{
  "positions": "rope",
  "init_out_by_depth": true,
  "steps": 8118
}
MLP neurons of a small language model. Each row is named by its layer, matrix (gate and up: input weights; down: output weights) and neuron, and shows model dimensions 512-607. Each number is 200 + 20 x the weight over its row's rms, rounded and kept within 0 to 999. A neuron's up and down rows have the sign that makes its largest values positive.
Before each neuron's rows, "fires on" lists the tokens most often at its 100 highest values on Wikipedia text that the model never trained on.

fires on: "ope", "ar", " &", "|---|---|---|", "et", "ux"
L2.gate88,179,174,223,204,231,174,214,183,199,165,213,213,192,231,204,238,202,182,200,224,190,226,210,201,166,230,206,224,200,212,198,237,216,225,212,192,189,187,202,199,240,204,204,233,203,185,226,191,199,181,221,228,193,229,193,198,195,241,228,191,212,202,222,208,183,160,182,185,210,196,175,259,209,192,225,204,198,203,199,215,190,182,173,228,212,207,196,162,221,238,200,250,206,209,172,186
L2.up88,191,161,220,225,220,172,206,176,200,180,220,226,187,244,181,214,202,223,185,232,191,239,229,203,174,210,206,203,187,212,191,247,213,238,220,183,206,179,195,215,238,207,223,231,187,199,234,205,189,194,220,217,195,214,171,219,179,237,210,211,228,192,241,182,196,167,175,164,214,174,153,241,187,205,211,215,225,213,231,202,182,164,181,227,216,222,183,168,219,258,210,228,206,211,169,204
L2.down88,209,220,190,200,163,227,180,214,209,235,215,187,188,153,198,187,196,214,200,187,192,167,199,203,253,174,198,180,215,203,210,136,170,174,204,207,194,203,210,183,166,217,196,173,211,183,196,196,194,201,166,166,197,176,215,198,196,174,188,207,173,213,169,193,213,251,214,211,183,171,225,154,210,191,153,186,188,212,184,197,219,230,215,181,182,212,190,241,156,152,200,185,177,209,232,212

fires on: "ch", "ich", " Sch", "akh", " Lam", "ech"
L2.gate911,222,209,203,167,205,218,186,212,187,205,195,215,221,184,178,173,226,195,196,218,237,176,190,208,171,204,233,177,181,230,213,229,193,194,238,194,182,178,191,214,198,182,219,206,186,198,221,209,179,216,162,205,242,229,187,192,177,214,196,226,190,205,173,212,187,166,189,200,222,185,204,171,175,222,244,185,200,216,200,215,224,199,178,164,222,197,189,193,198,209,196,239,190,235,218,161
L2.up911,218,207,203,165,214,214,192,189,189,186,196,199,214,192,173,175,216,214,179,228,235,167,184,216,173,193,215,187,179,233,212,241,196,201,218,211,195,191,186,235,193,173,203,204,210,193,211,236,208,215,162,200,246,219,177,188,193,209,182,206,211,195,183,233,186,148,185,203,226,197,199,191,186,216,243,185,192,184,198,219,228,221,174,170,218,209,198,197,179,223,207,222,179,226,202,165
L2.down911,161,201,189,222,191,188,169,236,208,153,210,192,181,233,225,214,176,204,215,190,177,209,197,179,224,201,184,216,207,196,196,171,207,201,201,192,210,233,223,199,201,206,181,188,207,231,225,199,231,184,229,215,193,179,216,184,214,196,211,181,197,197,214,207,206,223,193,192,189,224,203,209,226,195,153,218,207,184,212,165,149,227,187,222,188,191,227,214,174,196,225,182,169,203,160,232

fires on: " out", " Group", " active", " Ewing", " Feld", "eng"
L2.gate796,181,194,176,160,201,187,191,198,198,213,230,205,201,205,205,214,180,205,176,225,203,185,192,173,189,182,213,205,164,198,202,211,200,180,187,225,212,217,183,173,230,199,183,202,183,174,212,182,188,198,196,174,218,210,248,220,182,212,180,197,222,235,215,187,159,222,219,185,209,194,187,182,209,191,186,166,173,152,215,181,190,218,174,194,211,225,231,191,217,199,194,202,138,213,174,214
L2.up796,203,205,205,156,244,212,223,207,208,246,216,213,199,197,204,231,217,211,168,197,193,206,182,194,175,180,205,202,192,198,171,176,233,207,199,236,233,214,161,154,198,202,192,202,173,180,198,194,217,196,206,210,158,209,206,187,197,198,183,203,194,240,197,197,158,236,204,234,205,211,225,196,219,194,216,211,213,155,197,197,183,226,208,233,187,196,214,209,212,233,199,184,223,210,203,187
L2.down796,207,222,207,228,203,189,199,209,200,158,179,216,185,210,192,165,192,195,220,191,205,190,211,203,229,231,193,197,212,199,218,227,198,213,203,180,174,185,235,249,204,199,233,206,236,214,180,208,187,178,203,210,241,193,178,179,207,203,225,199,177,171,197,198,239,170,173,192,224,209,160,204,197,220,208,163,177,280,201,198,195,179,182,167,203,192,167,216,207,164,218,199,196,171,198,210

fires on: "X", "W", "C", "as", "El"
L2.gate1004,220,180,207,211,178,207,190,205,200,178,232,207,186,231,226,195,181,180,242,200,213,210,179,211,206,214,181,232,238,202,196,192,212,208,201,216,205,218,214,190,188,227,220,178,224,197,214,192,185,213,218,179,223,204,237,220,185,184,179,170,204,180,195,186,212,174,212,206,196,207,177,195,211,204,248,198,179,186,229,212,190,214,216,202,182,181,185,199,182,212,191,188,162,216,204,172
L2.up1004,191,213,197,194,151,203,180,198,182,195,221,230,203,216,182,199,206,182,219,186,209,224,180,204,247,197,187,222,192,212,207,207,196,193,176,178,207,219,197,213,208,238,236,199,209,194,185,181,209,200,199,197,206,180,209,214,198,191,189,191,179,171,168,184,188,149,200,191,170,212,172,174,208,177,203,191,195,179,217,221,204,201,199,209,179,214,205,206,198,174,189,186,192,190,190,188
L2.down1004,203,186,208,201,229,207,217,178,220,206,160,188,205,188,238,220,210,214,211,177,193,210,224,222,191,219,241,201,169,179,182,192,214,213,220,193,195,175,199,178,210,157,213,168,187,201,201,216,201,181,195,215,195,203,196,212,228,219,199,201,220,201,206,189,164,238,190,194,239,189,231,194,193,210,157,197,211,249,201,211,160,193,176,200,212,186,210,193,201,214,218,214,215,204,201,207

fires on: "ar", "ara", "l", "o", "ale", "ala"
L2.gate117,227,189,190,166,200,181,208,218,210,230,211,220,183,210,205,205,211,206,188,177,221,208,205,209,210,185,221,198,194,174,217,226,179,225,202,166,211,183,187,232,176,219,205,206,192,176,229,178,212,196,160,186,206,197,205,168,218,201,206,254,216,214,161,172,216,200,195,175,191,193,209,216,199,207,192,160,227,232,207,209,204,214,221,186,253,203,176,214,193,226,223,167,212,221,206,206
L2.up117,233,213,166,222,231,188,213,158,166,179,208,195,202,170,214,192,197,198,219,197,178,209,204,191,183,196,205,215,188,200,165,213,192,199,212,191,208,244,170,154,184,192,190,183,191,210,183,219,228,178,201,214,177,213,197,198,201,198,186,153,220,202,223,203,198,190,207,210,184,181,235,187,180,210,220,192,166,184,207,213,185,209,195,171,215,215,195,192,186,200,220,189,212,182,216,181
L2.down117,190,197,252,159,174,203,170,208,214,208,204,206,200,198,195,199,226,197,188,212,221,209,193,195,223,182,190,214,186,200,218,190,195,210,180,194,199,189,226,223,221,219,207,224,195,218,190,157,166,203,200,185,210,183,186,202,173,196,209,211,194,205,180,222,191,201,206,197,240,235,169,219,198,205,194,212,220,206,194,212,209,197,192,238,185,175,185,214,223,203,192,198,198,211,172,199

fires on: "s", " League", "ola"
L2.gate821,209,194,192,201,221,214,220,183,187,203,195,173,193,218,188,190,214,211,187,222,175,233,205,224,236,184,190,204,185,194,175,199,205,217,238,221,222,163,195,210,192,223,210,202,215,166,199,226,176,203,198,188,201,246,257,216,229,220,173,220,202,225,188,189,170,185,218,178,209,196,210,198,184,230,187,186,208,211,233,203,228,246,185,202,217,216,167,254,215,216,239,205,209,214,171,203
L2.up821,196,211,180,193,188,217,188,202,187,213,170,210,200,217,203,180,212,193,198,213,215,201,218,196,208,181,206,183,215,160,195,172,185,224,187,234,238,177,177,188,214,210,230,171,192,183,237,212,202,177,221,197,223,182,204,234,206,218,183,178,187,187,195,222,159,227,237,191,203,194,222,188,189,215,202,205,221,174,210,159,216,219,217,184,237,175,186,232,181,209,212,219,176,225,190,173
L2.down821,197,230,230,198,203,188,187,226,222,214,201,183,192,184,180,215,159,188,206,150,205,188,215,198,186,203,226,195,204,190,203,232,198,156,179,190,179,229,219,225,201,188,184,219,184,228,193,195,206,208,175,207,222,190,181,172,194,200,235,195,212,175,208,201,215,213,185,210,188,197,181,193,218,199,225,223,209,210,186,216,160,171,179,205,162,185,248,161,179,207,193,198,216,205,192,203

fires on: " been", " as", " seen", "=", "ed", " up"
L2.gate1688,212,210,195,193,186,157,200,175,215,234,182,162,159,206,181,192,183,205,182,202,207,170,204,240,174,162,183,178,211,175,228,203,199,194,225,173,209,224,191,166,216,217,216,202,189,201,174,195,229,240,182,204,190,202,216,183,159,177,193,221,182,185,187,214,193,230,181,213,212,181,223,221,183,183,201,211,221,222,232,156,189,203,239,182,210,221,218,224,214,219,179,224,204,233,175,218
L2.up1688,197,202,180,192,156,174,208,188,227,201,168,173,193,207,209,206,209,258,182,217,206,173,217,170,209,231,210,213,223,198,207,217,183,231,198,207,170,182,187,219,185,195,233,206,178,206,212,180,187,197,166,213,187,207,216,191,226,209,193,208,190,224,224,192,195,234,202,173,214,191,189,205,190,220,179,212,211,174,212,204,211,209,184,201,188,193,156,183,211,212,184,198,232,225,193,194
L2.down1688,180,162,174,209,207,183,216,231,183,206,222,190,180,182,193,201,176,139,235,188,212,206,180,226,210,216,207,189,163,194,211,203,251,192,195,164,237,215,193,244,202,216,214,175,202,174,185,198,202,199,193,202,220,210,177,212,191,205,204,194,180,203,203,181,212,177,210,240,194,223,223,164,185,187,225,184,195,195,209,200,226,199,218,183,188,243,194,241,206,226,212,180,174,202,233,214

fires on: "\"", "s", "ene", "ities", "aled", "ously"
L2.gate1394,186,218,187,169,197,262,189,186,229,163,252,201,226,223,197,218,215,216,203,172,234,210,171,169,218,186,201,175,244,206,206,188,209,249,177,193,225,213,203,183,197,204,192,207,208,198,200,213,225,207,184,200,195,213,203,211,207,233,208,215,203,212,230,182,159,219,216,202,217,222,227,169,189,218,193,181,198,188,228,198,213,167,210,220,226,213,195,214,196,202,227,191,182,222,180,173
L2.up1394,174,224,170,196,201,229,203,169,196,166,195,208,216,212,198,216,220,184,193,174,210,207,188,209,213,157,212,181,249,189,171,193,188,221,179,235,225,177,217,161,183,221,211,224,199,202,215,215,241,201,183,215,188,205,198,195,233,207,211,186,190,207,226,188,214,181,200,215,223,217,210,181,200,207,200,163,214,193,210,183,222,226,221,217,221,218,203,200,199,196,191,218,219,222,180,203
L2.down1394,215,208,203,210,195,150,191,202,203,201,205,182,166,195,215,183,179,202,221,199,172,191,214,200,172,230,199,202,168,197,212,227,182,155,233,215,171,210,216,206,195,197,222,199,165,218,206,203,168,198,193,193,234,201,195,199,196,195,179,198,228,194,204,226,210,186,198,196,175,198,215,196,198,213,211,205,208,206,167,254,193,219,203,192,175,172,192,171,200,189,190,206,193,150,211,208